From a checkpoint of a small transformer trained on Wikipedia.
Size: width 448, vocabulary 8192.
Training: a variant of Muon for these matrices, 810M tokens, 6183 steps.
MLP neurons of a small language model. Each row is named by its layer, matrix (down: output weights) and neuron, and shows model dimensions 346-409. Each number is 128 + 32 x the weight over its row's rms, rounded and kept within 0 to 255.
A block is one neuron, or neurons of one layer that tend to fire together. After each block is what it responds to, as a language model described it from the Wikipedia text at the highest values.

L5.down450 [ 74 147 124 130 135 122 140 181 125 127  98 127 141  99 106  92  98 173  99  81  81 105 161 127 179 125 122 105 159 129 126 105 157 155 151 122 120 160 146 109  67 150 107  99 119  91  96 157  97 176  99 154  99  77 136 107  66  80 151 167  99 148 101 171]
L5.down919 [137  91 134 145 153 104 117 179 126 122  71 137  93 116 121 199 146 108 121 129 182 156  96 141 150 120 160 120 159 145 157  78 152 141 113  80  93 144 124  79 152 168 107 135 124  97 143 119  55 103 162 103 108 148 123 149 140 119  93 121 177 126 113  93]
L5.down1751 [180 116 101 156  95  41  96 131 109 130 140 159 101  68 107 117 109 128 145 142 150 118  90 107 122 120 164  96 128 148  88 106 169 164 171 209 132 165 111  94  82 117 119  80 110 166  85 117 108  96  83 161 140 124  90 147  80 141 121  90 128 158 109 137]
L5.down1787 [141 115 127 162 148 106 180 134 111 181 138 155 116 158 188 165 147 116 114 197 139 102  89 166 176 133 132 122 191 129  88  74 165 170  88 139 150 121 107 169 120 153 167  77  64 110 158 136 137 116 123 156 125 176  99 140 121 122 168  62 120 160 132 145]
Mid-word syllable fragments

L10.down527 [113  84 175 114 180 113 104 125 110 129 157 101 118 122 169 160 137 139 203 147 188 188 111 163 160 181 162 162 104 142 118 159 137 155 124  94 116  99 177 142 157 165  97 148 109 194 141 191 117 146 144  88 115 100 199 175 142 150 149 135  96 126 170 132]
L10.down1689 [101  95 127 152 104 176 107 151 117 165 132 121 109 132 163  97 109  92 155 114 126 121 123 106 132 144 109 175 130 146 106 160 156 157 150  91 169  90 120 158 117 188 161 110 110 123 109 164  98 126 174 110  96 123 158 206 173 124 117  64 170  47 112 123]
Am/M name pieces, months

L5.down314 [105 124 116  98 187 109 152 166 142 117 116  80  89 145 120 142 183 116 106 119 164 169 134 146 150 159 102 141 112  90 156  90  96  91 131  86  85  89 155 174  77  75 103 137 120 143 106 119 104 110 126 102 167  54 156  91 119 111 116 121 128 111 129 173]
L5.down1100 [ 87 187 142  65 134 139 102 166 150 128 162  88 112 126 128 106 162 174 138 102 117 164 156 152 117 132 118 102 179 170 119 119 131 120 175 101 181 112 145  95 126  88 131 132 129 155 142 137 147  82 190 177 160 125 111 112  91 149 162 143 129 124 145 140]
L5.down1196 [105 123 126 136 119 157  88 109 120 121 158  93 142 128 209 163 124 130 108 135 176 148  90 151  95 143  97 162  92  84 122 130 122 121  77 121 175  84  28 174 133 126 166 111 153  66 130 150 169 109  89 102  73 238 122  76 138 121  80 130 182 124 154  99]
L5.down1758 [131  30 124 154  66 126 152  75 108 126 117  70 139 102 191 178 168 106 132 130 159 125 180 149 135 161  99 150  88 162 183  69 131 117 144 209 123 134 166 171  93 148 136 117 170  99 139  78 124 159 112 154 191 136 155 106 147 149 151 122 171 135 116 115]
Time-span nouns

L5.down75 [167 123 178 114 172 165 110 199  73 136  92  72  38 149  99 111 123 149 155  93 147 146  72 169 156 175 146 113 156 141 113 138 135 114 146 120 127 142 114 123 192 134 137  83 158 116  98  93  93 146 139 177 135  79 130  47  88  86 151 158 137 140 105 179]
L5.down339 [ 92 105  96  99 142  99 124 141 147 147 150 134 133 169 104 109 113 149  66 139  91 133 136 186 121 107 116 117 121 157 101 176  85 147 153 128 134 123 110 129  96 112  91  91  95 112 134 136 143 133 177 174  93 131 137 126 153 126 152 114 129 147 118 128]
L5.down585 [167  82 177 102 213 136  82  87 156 114  82 126  83 160 138 110 103 133  97 107 139 109 122 191 103 111 185 170 121 147 123 132  73 122  93 119 128 149 121 126 141 127 157 102 154 109 114 110 152  88  77 121 169 143 153  97 110 155 138 122 168 174 148  99]
L5.down1375 [148  80  99 152 121 139  68 117 118 157  64 116 148  94 108  88 110  94 133 139 144 136 183 145 133 157 171 138 137 158 109 128 127  47 107 135  78 114 161 103 194 151  64 108 123  85 108 148 101  98 141 153 145 114  92 134  94 156 137 125 107 162  82 175]
Discourse links to prior text

L2.down506 [132 147 144  72 172 130 132 172 123 110 108 105 161 142 136 131 136  97 127 129 131 104 122 190 151 154 170 142 159 130  63  89 140  91 127  79 111  69 165 175 144 141  48 143 162  46 137  80 174 123 138 139  87 151 101 123 125  77 120 152 199 152  88 118]
L2.down798 [129 168 133 123 104  86 133 147 175 129 104  79 121 105 118 113  93 127 167  68  80 181 130 145  65 147 180  59 115 166 123 110 131 136 172 187 103  78 109 182  73  93  76 174 163 148 116 129 138 161 120  74 132 118 153 134 112  98 153 125 111 144 101 173]
L2.down985 [131 130 158  84  96 146 170 148 139 134  94  96 125 172 135 124 146 146 149  65 169 140 186 144 154 124 120 105 117 138 101 146 136 101  80 127 129 164  30 108  84 122 140 165  88 103  85 111  86 162 113 116 191  97 127  91 143 153 137 134 125 132 104  97]
L2.down1036 [142 170 110 117 144 138 135 155 128 106 127 145 178 147 103 134 126 135  82 110  89 136  70 162 102 132 142 141  90 161 113  86 152  87  75 106 132 176 152 131 116 168 109 205 181 104 107  82 117  94 185  89 146  96 108 133 141 126 109 128 160  92  72  95]
L2.down1060 [111 105 134  85 144 126 138 119 158 158 160 100  94  81 150 168 108 133 120 142 138 115 108 160 117  80 134 133  81 156 160 122 172 115  70  97 187 105 146 121 128 163 110  93 189 120 150 227 162 136 118  33 167 180 173 134 112 148 182 155 137 161 104 138]
L2.down1186 [118 119  84 127 171 100 167 116 153 102 129  81  98  67 136 163 149 104  78 139  45 144 150 112 168 128 168 164  88  95  99 107 184  92  93 152 141 110 145 144 121  97  80 149 134  99 149 133 169 142 148  78 114 128 146 176 172 114 154 160 100 108  98  44]
L2.down1691 [144 175  81 128 164 103 112 163 106  83 151  99 109 135 119 129 147 138 112  94  80 171 166 131 137 205 149 121 144  94 138  56  96 125 181 112  83 123 141 173  77 138 159 160  88 190 137 106 135  83 112 219 105 187 134  89  83 118  81 127 111 135 102 114]
L2.down1701 [145 108 155 135 159  94 120 148 100  99  90 109 105 116 134 109 130 136  98 141 112 149 101 174 137 148 171  66 143 126 115  81 185  83 130 127 112 106 105 236 114 128  67 119 122 134  76  92 142 108  96 145  90 125 140  84 125 164  95  85 162 154  91 118]
Completion of fixed names

L10.down1224 [138  97 135 138 124 119 128 124 113  83 168 101 124 155 165  91 110 151 123 139  80 137 100  98 105 127 172 162 144  99  91 117 125 168 140  98 126 143  96  82 105 168 143 122 120 108 112 113 126 137 142 110  97  47 115 132 151 116 104 182 139  81  67 138]
L10.down1492 [125 100 133 165 134  92 169 107 115 165  91 104  94 159 122  95  88 109  86 118 129 152 155  70  87 104 120 142  93  92 163 137  83 141 167 146 161  95 128 135 102 121 108 136  83 142 120 177 119 123 121 114 140 129 114 125  67 105 213 149 102 154  85 158]
Duration phrase setup

L5.down516 [151 141 128 119 110 150 165 117 104  89 100 105 163 143  55 153  85 108  92 136 157 132 141 167 136  52 122  98 158  93 134 132 169  81 159 137 103 175  96  98  53 130 166 165  90  84 151 124 118 137 174 148 178 166 114 162  73 123 134 156  72 155 119 149]
L5.down1193 [115 120 124 130 197 108  61 139 132  71 124  81 102 128 142 122 147 100  92 141  90 121 104 194 171 125 127 169 121 157 128  95 111 154 170 143 140 159 172 114  98 180 176 132 162 152 131 100 128 121 156  49 148  85 147 165 100  85 167 101  87 167 207 144]
L5.down1281 [ 81 102 108 116 151 102 130 128 143  95 135 159 141 109 183 192 174  75 144 118 123 137 101 102 167 175  99 129  96 138 111 153 107 153 136 171  67 176 111 118 130 144 112 147 190 135  72 102 131 130 145 138 150  82 149 103 167 182 104 110 162 161 161  88]
L5.down1652 [107 126 130 140 105 129 177 115 120 139  90 140 179 134 140 142 143 124 142 128 208 175 115 125 106 157 136  78 155 182 138 130 123  82  87 130 121 157 107  80 129 157 146 144 144 148 177 107 197  98 125 146 169 115 115 112 126 151 112 186  55 162 117 156]
Possessive and superlative determiners

L2.down98 [113 101 105 145 112 125 145 170 128 109 141 137 138 161 123  74  52 148 106 155 148 168  82 144 120 109 138 137  73 148 127  95 140 108 162 130 141 130 112 117  88  98 102 109 130 196 172 132 150 170 123 136 123 156 121  91 147 132  94  97 145  90 165 154]
L2.down234 [153  92 135 125  94 193 150  86 168 129 121 122 107  96 132  83 162  85  61 138 136 142 133 120 119 122 102 183  66  93 110  90 199  43 179 174 167 146 163 139 118 132 166 116 152  88  71 185 131 164  94 119 101 110 154  98  85  95 115 117 145 129 180 116]
L2.down436 [187 130 189 119 159 175  92 104 137 150 115 175 133  90 156 101 119 167 104 114 158 159  99 120 112 124 115  90 117 149 148  78 184 125 135 166 125 123 141 116  96 129 168 138 123 111  84 161 154 103 139 159 149 123 152 147 195 118  83  97 192  91 108 121]
L2.down437 [116 137 142  82 121 177 106  94  77 116 121 126  97 154 130  49  92 136 176 114  67 107 116 141 149 101 104 139 104 158 141  87 143 159 105 190 196 131  93  75 155 169 169 168 168 117 102 139 134 106 133 128 144 126 139 140 207 151  85  53 153 209 136  97]
L2.down782 [141 192 196 164 123 108 130 135 140 157 120 152  94 174 167 158 102 114  91 103 126 137 152 102  67 143  97 100  70  75 109 187  82 126 101 172 164 148 129  85 105 127 113 144  93 159  79 150  88 151  97  88 145 214 139 115 165  80 152 108 122 128 125 124]
L2.down861 [102  83  99  92 124  77 149 111 168  94  68 118 109 106  91 143 119  82 200 122 121 105 157 151 182 148 172 160 150 165 131  94 132 143 140 145  97 136  44 164 118 112 103 122 132 138 103 113 178 149 143 169 152 213 111 145 132 121 117 106  85 177 117  78]
L2.down1178 [114 102 119  99 184 138 155  87  97  59 114 111  98  89 137 144 121 150 186 147 167 116  95  99 179 206 152  97 140 143 140 131 124 184 131 153 138 118  98 134  97 132  99 195 150 123 168 127 105  85  87  28 152 174 140 122 201  93 170  46 161  80 125 151]
L2.down1306 [156 155 110 128 119 121 122  87  87 176  53 108 144 170 133 120 152 148 177 153 160 106 110  93 174  84 162 164 123 157 123 169 137 143  96 154  72 104 162 128 147  89 198 141 136 140 204 119 127 126 164 115 148  55 140 189 147 103 134 148 148 180 101 148]
Em word-piece fragments

L10.down308 [130 141 178 134 175 161 121 157 137 111 190  61 102 141 133  97 142 140 120  77 180 132 147  98 150 125 140  68 177 141 100 124  96 118 149 173 133 173 126 144 110  34 127 108  44 171 133 157 118  74  82 134 146 178 141 203 110 188 168 111 177 172 126 108]
L10.down1473 [118 127 103 124 154 137 113 177 117 174 103 118 170 108 109 119 184 158  90 145 140 180 158 201 149 185 178 128 143 110 139 168  53 139 155  96 113 159 104 121 129 167 134 188 112 168 201 110 157 115 144 109 127 139 146 165 125 145 167 142 125 155  83 147]
Possessives and number-initial digits

L2.down467 [106 117 132 100 147 150 137 103 169 125 182  87 163 109  79 157 165  86 137 102  82 115 181 125 118 156 178 185  79 176 117 169 176 124 122 124 136 144  92 114 126 138 191 142 136 145 121 168 142 119 169 129 170 174 109 129 163 167 174  44 101 126 143  99]
L2.down523 [ 95 169  89 150 170 129 140 124 144 118  76 143 116  83 184 116 153 162 120  71 139 214 103 100  67  92 111 115 144 106 162 102 126 178  58 138 150 184 149  92 136 136 137 116 161 124 186 100 151 124 114 152 101 107 157  99 109 118 104 138 154 133 141 108]
L2.down572 [143 125 114 174 149 101 112 134 101 125  76 107 146 117  93  89 197 184  73 108  96 123 148 104 145 131 161 165 179 173 190 124 108  97 125 102  79 165  36 171 146 149  84 121  99 160 117  99 111  75  78 173 134  83 100 121 197 134 136 145  79 130 133 162]
L2.down594 [110 102 178 108 150 117  73 154 129 109  84 107 127  67 147  93 116 139 203 206 116 131 105 104 150 109 127  82  97  87 108 151 145 123 182 170 175 167 131 165  98 109 117 164 130 134 121 146 133 165 108 133 143 150 149 100 156 125 155 112 126 163 154 180]
L2.down725 [140 110 139  93 113 133  71 154  96 117 134 128 122 103 165 128 210 162 188 145 104 150 166 111 152 104 164 139 160 174  84 152  98 123 134  67 143 141 117 184  94 139 154  67 139 136 107 180 150 123 104 146 140 108 107 151 105 209 115 118 126 156  92 174]
L2.down848 [143 157 102 153 115 155 145 128 143 149 117 177 130 110 121 118  83 102  82 138 159 131 167 120 170 139 155 114  97 110 192 170 128  97  93 144  98  36 139 154 139 148 166 129 134 146 119  76 124 116 111 102 133 160  90  98  88  93 133 184 120 125 106  92]
L2.down1410 [167  89  91 176  58 164 109 145  92 182  93 156 143 153 138 143 165  98 153 138  98 131 108 110 156 115  83 112 110 132 200 200 146 155 149 131 111 134 167 120 109 137 150 109 139 131 161 112 148  56  99 155 144 166 103 145 171  89 104 250  93 145 180 103]
L2.down1556 [121 115 138  94  67 169 143 100 118 138 102 129 102 148 148 110  84 167 109 177 175 177 117 133  77  80 102 117  65 167 125 116 116  81  78 194 111 163 135 133 145  89 138 125 103 111 122 128 133 120  61 189 103 170 134  78 136 109 129 135 100 199 100 124]
Superlative and ranking modifiers

L2.down320 [144  84 115  95  67 133 174 111 102 140 154 123  62  93 105 125 147 119 114 156 128 171  75 111 111 145 146 102  99 169 130 112 195 142 161  68 145 124 136 159 124 184 113 141 140  94 117  94 169 119 163 118 156 146 124  62 114 135 102 118 123 129 132 169]
L2.down645 [138 187  97 164 144 139 101 117 129 126 168  95 106 119  99 120 116 159 102 147 155  95 111 152 161  57 147 108 142 133  59 139 104  78 102 169 106 143 192 161  93  68 140 117  92 157  65 167 137 111  87  70 116 124 127 142 163 163 108 120 136 156  90 150]
L2.down954 [ 78 156 147 185 154 197 108 103 176 123 163 162 136 138 132 151 117 123 144  89 106 172 101 153 103 148 118 145  79  68 150 167 169  71  94 152 121 161  81 134 174  46 121 109 179  91  82  98 150  94  45 113 126  53 138 116 135 125 178 117 131 113  89 103]
L2.down1085 [123  81 114 204  92 132 130 104  99 111 166 104 117 138 149 152 194 118 113 149 130 131  68 103  71  92 105 110 101 142 168  82 160 117 182  91 145  66 104 132 124 173 122 112 156 164 148  91 198 200 100 100 140 141  78  77 146 118 122 134 119 151 117 108]
L2.down1300 [155 120 156 148 117  71  80 121  77 128 179  70 107 126 168 110 163 128 136 173  82  72  69  59 108 112 117 114 115 146 119 134 110 137 154  88 136 144 117 186  93 145 180 155 101 170 113  95 137 169  86 154 106 162 117 174 108  84 140 117 138 127 150  96]
L2.down1430 [178  91 145  95 131 104 136  99 171 159 127 117 133 124 110  86 126 142 165 153  88  75 142 183 118 120 136 112 163  90 137 127 176 105 180 130 118 166 193 163 119 133 153 170 134 138  75 156 166  91  89 138 123  90  55 149  74 144 148 145 119  93 142  98]
L2.down1640 [118 132 129  94 168 194 120 112 162  71 159 114 121 145 159 124 135 125 115 122 142 187 143  81 156 133 116 118 115 172 100 108  98 118  98  91 111  91 133 129  82 126 114 123 110 102  64 184  99 145 148 107 143 105  93 116 147 136 143 147 105  76 132 145]
L2.down1753 [ 85  47 159 120 152  89 131 109  91  95 150 130 179 133 139 165 151 123 106 160 134 121 123 101 133  92 111 178 122  93  81 137 164 182 178  98 104 189  78 123 124 147 164 167 152 115 128 125 156 111 126 137 143 132 103 105 179 163 101 118 165  99 155 131]
Time-span nouns

L5.down83 [122 134  96  92 153  73 119 169 148  81 140 161 101 149  98 149 138 143 222  89 159 133  97  89 135 110 115  79 137 157 109  72 102 174 167 157 174 136 137 140 169  50 123 195 141 107 120 197 176 115  92 183 141 205 127 115 141 132 120 104 148 165 137 173]
L5.down93 [ 92 157 101  96 127  79  98 134 125 112 191 138 114 102  53 148 148 105 189  76 190 145 153 135 132 134  68 119 136 137  90 109 140 123 118 169 207 121 161 136 122 156 134 149 120  98 116 137 144  96 104 116 192 124  93 120 174 140 107 213 124 100  95 108]
L5.down599 [133 159 123 125 164 134 126 128 158 171 104 135 126 140 114 137  72 134 155  95 189 191 149 146 145 123 146 101 153 115  92  76 171  75 152 131 161 127  47 163 121 147 114 122 178 180 183 124 139  80  93 139 161 122  65 170  74 102 115 175 153 108  66 133]
L5.down866 [162 155 135  98 179 175 121 149 134  93 107 128 133 113 104 163 152 100 147 173 119 122 144  73 138 103 171 178 151 125 105 115 152 154 146 106 144 162 136 139 111 164 158 113 133 159 136 135 155 160 181  90 174 129 122  95 146 112 151 156 148 207 107 214]
Predicate start after subject

L10.down416 [ 90 110 167 128 118 117 147 105  96 165  81 147 126  94 131  88 150 109 110  66 111 119 140  70 122 180 173 124 148  92  79 133 141  65 138 167 163 124 111 108 154 119 208 127 155 164 129 161 133 127 140  82 120  93 106 142  85 120  70 147 125 105 109 139]
L10.down578 [145 141 119 145 142  75  75 125 117  68 124 127 112 145 114 124 153 148 149 168 135 157 107 138 146 147 198 148 104 170 179 123 154 112 197 191  99 163 169 189 126 125 119 113  98 120 102 150 131  84  86 110 122 158 159 136 100 144  90  33 138 131 105 179]
Clause-opening connectives

L5.down274 [114 110 128  57 137 100  91 167 135 102  54  92  78 156 177 152 121 167 139 125 124 165 115 103  76 171 160  96 103 186 135 117 157 137 140 143 125 111  61 110 133  92 116 136 119 125 164 128 167 110 204 113 172 129 179 165 117 145 110  97 107 109  99 118]
L5.down644 [ 86  93 125  83 151 172  89 133  84  92 127 157 142  92 213 133 140 105 148 157 168 149 164  90 117 184 143 159 103  75 119 138 132 101 149 131  56 109 132 110 153 158 165 155 124 169 144 107 167  97 182 197 143 119 101 141 148  93 154 146  97 137  90 141]
L5.down874 [112 127 112 131 180 182 100 164 147  87 149 106 135  98 132 158 135 139 102  85 206  95 121 110 178 180  76 118 123 127 142 108 167 138 126 148 128 154 190 141 144 154 160 140  89  82 126 127 108 101 127 117 182 108  85 121 139 163  98 138 151 145 143 127]
L5.down1219 [160  99 126 133 154 149  99 132 108 172  53  67 174 129  82 106 111  98  85 125 121 112 174 103 181 134 123 138 130 117 125 107 211 129 132 169 136 163 125 131 132 120  87 145 143 146 102 130 151 108 186 108 154 145 146 151 129 139 138 166 137 139 112  86]
Acronym continuation tokens

L10.down60 [192 123 170 149 147 144 126  71  62 104 119  69 139 116 172 145 121 104 119 173 181 103 109 160 115 149 200  97 109 139 134 122 123 158 154 144  87 154 116 142 173 170 161 138 122 134 102 179 106 154 103 209 165 130 139 163 161 165 150 151 165 123 167 162]
L10.down1432 [152 179 166 118 123 115  87  89 101 104 139 115  76 153 151 137  96 103  73 159 141 149 104 106 175 133 118  81 155  91 145  78 159 174 144 132 142 141 138 179 122 206 113 165 129 103 117 174  68 142 105 102 151 136 146 196 145 173 110 143 143 108 107 128]
Table cell separators before totals

L5.down588 [109  79  97 182 152 146 215 136  98 147 117 133 123 101 136 159 156 117 137 162 130  88 149  78 176  70  98 114 145 100 114 126 197  98  81  92 159 175 151 149 167 163 178 110  87  99  96 156 125 122 109  94 139 140 199 106 131 156 132 162 118 140 129 134]
L5.down1195 [120 108  76 146 143  63 122 123 208  96  79 181 102 148 120  87 144 146 151 146 103  97 150 106 114 106 138 184 119 116 137 116 204 144  93  97 105 123 135 195 176 125 125  79 154 158  83  88 149 105 130 145 118 131 138 187 134 188 132 116 110 130  80 104]
L5.down1380 [ 60 116 128  82 106 170 111 164 108 171 124 162  87 132 222 143  86 108  72 143 130 140 247 145 156 120 131 192 136 142 123 128 141  98 121  81 123 111  99 131 160 100 101 114 115  81 107 128  57 197 141 116 118 108 179 146 129 135 165 110 137 115 138 157]
L5.down1561 [126  83 139  98  80 133 100 191 215 171 126 147 104 170  99 110 117 176 151 151 145 124 128  97 148 205 149 107  48 107  97 175 185  85 117 107 188 127 105 152 109 119 141  98  67 135 146 137 148 125 102 173 220 169 119 109  83  97 113 175 114 107 134  92]
Table label-cell separators

L2.down104 [134 146 172 152 224 182  60 132 170 126 142 101 184 122 142 125 106  97 123 106 127 178 124 102 108  73 161 120  89 121  66 153 130  73  91 169 162 115 140  94 142 112 124 107 139 142  63 171  78  88 110 119 197  90 155 152 115 172 150 107 206 168 121  47]
L2.down178 [135 112 132 156 227  62  81 166 101 141 124 113 119 135 113 139 139 107 138 113 133 124 114  94 141 121 103  95 104 147 125 135  99  96 152 149 117 112 127 144  97 126 149 117 218 149 118 113  98 118 141 136 145 137 126  97 162 203 151  94 157 154  58  59]
L2.down264 [129 137 135 123 110 104 122 163 189 164  98 130 124  78 129 127 122  73 142 113  97 147 155 125 118  92 168 123  82 114  82  93 126 140 173 114 132 131  86 119 152 133 151  88 172 130 120 153  89 127 158 122 138 102  96 192 159  74 180 182 182  77 137 110]
L2.down314 [121  92  93  92 131 155 155 157 109 105 125 152  62  76 133 114 179 131 134 124  83  97 129 184 136 115 104 135 171 192 100 153 143 208  76 113 100 144 151  89  75 137 160  90 123 126 149  89  96 138 129 167 113 176  97 125  74 131 162 176  75  89 102  93]
L2.down961 [129 110 136  96  93 108  93 168 136  95 107 102 143  81 141 131 112  99 163 101 156 108 111 108 140 203 125 108 109 126 150 150 149 137 130 175 162 130 113  71 148 119 153 176  71 125  79 164 167 144 143 169 169 133 161 126 131 117 117 157 104 164  98  87]
L2.down1037 [139 163 117 124 165 149  54  73 146 176 144 214  94 136 105 119 115 159 101 138 109  90 127 160 164 105 173  92 118 152 119 171 120  98 133 169 148 111 203 148 148 114 213 141 156 125  92  94  79 150  87 131  94  64 168 129  51 141 122 115  78 145 165  91]
L2.down1207 [140 140 115 158  95 195 156 152 125 141 136 137 119 104  93 131 166  76  84 182 123 135 170 141  78 147 148 146  71 112 112 155 129  72 104 134 185 114 149 125 169 138 142 174 175  96 126  79  98 143 193 139 109 101 145 187 107  75 118 111 153 136 125 126]
L2.down1394 [172 164  81 131 105 154 102 132 149 126 115 138  89  95  93 142 101 153 121 156 117 200 153 176 157 129 114 121 121 202 131 145 122 145  95  99  68 118 170  88 122 159 144  78  92 116 110 136  49 122 181 121  71 114 116 124 134 149 108 105 115 174 133  83]
Table cells and passives

L10.down505 [177  82  93 175  73 157 171  45  27 122 123 129 135 169  87  93 129 154 128 187 109 111 147 128 105 172 122 138  94  84 135 131 205 147 129 105  93  81 148 160 110 116 121 165 169 160 135 148 201  93 102 168  98 160  86  78 117 120 161 150 179 112 137  72]
L10.down1230 [150 142  76  93 209  99 130 170 150 108 123 101 142 128 172 145 133 186 163 102 121 118 149 110 133 146 167 107 154 108 138  99  98 177 150 160 138 157 173 146  81 108 153 129  92 169 137 127 112 137  98 125 159 135 111 150 130 122 145 107 161 163 154 161]
Negation, plurals, table names

L2.down21 [153 147 209  72 152 133  87  84 145 111 117 113 144  90 180 150 107 122 147  80 117 161  74 122 114 106 172 131 121 134 114 135 170 144 165 143 103  81 109 141 115 140 111 164  93 104 114 120 148 110  82 110 182 143 111 129 113 106  96 140 126 164 155 127]
L2.down171 [121  94 145 140 102 200 148 119 129 151  84 164 146 105 170 184 103 136 126 106 139 152 144 146 136 115 199 136  72 146 118 131  95 130 145 113 130 139 177 112 172  69 136 151 156  64  97 186 113 103 126 111 120 116 149 181  98 173  78  70 130 139 101 131]
L2.down471 [163  50  81 106 193 167 138  91 144 137 150 176 165 124  64 126 168 138  39 110 158 128 123 127 121 119 157 142 151 121 101 100 227 125 166  99 180 146  93  94  98 136 163  87  96 145 139 124 130  90  96 133 107 114 141 188 113 138 153  84 146 171 148 109]
L2.down634 [152  76 115  95 167 151  96  95  52 116 108  96 168 118 155 161 113  92  99  94 142 161 120 138 134 121 161 110 146 124 111 149  91 113 120 163 133 162 131 161 126 117 161 208  80 119 116 159 155  95 152  55 148 121 102 147 142 113 101 111 146 155  56 112]
L2.down638 [ 25  92 128  38 129 114 153  74 127  52 146 123  69 137  66 107 110 121 133 158 140  72 155 130 167  94 159 130 146 182 167 107  83 139 115 161 117 112 123 131 158 146 149  93 112  88 117 132 165  73 137 123  76 108 124 148  96 141 156 176 145 189 149 126]
L2.down726 [135 102  57 130  70 126 135  67 126 151 111 148 101 132 139 179 101 151 129 135  79 151 172 119  88 133 164  62 141  94 158 138  56 142 156  90 162 107 115  99  87 105  40 217 136 132 141 115 130 120 148 116 103 102 127 150 141 128  79 142 153 136 151 120]
L2.down970 [106 175 166 129 104 162 108 163 142 138 113  73 115 105 148 126  99 126  98 140 153 155 193 146 124 138 222  83 112 154  84  83 141 121 129 175 156 156 124 163 147 132 154 159 111  92  84 177 114 117 125 149 146  92 118 155 161 175 101 113 155 122 100 159]
L2.down1224 [146 143 100  98  95 187 100 134  84 163 177 101 177 151 154 137 121  93 120 103 101 163 112 115  77 112 103 100 141 102 115  69 154 146 104 135  94 144 123 157  94 130 154 173  77  62 180 128 112  84 105  86 148 109  74  79 119 132 105  86  93 143  95  88]
Anaphoric sentence openers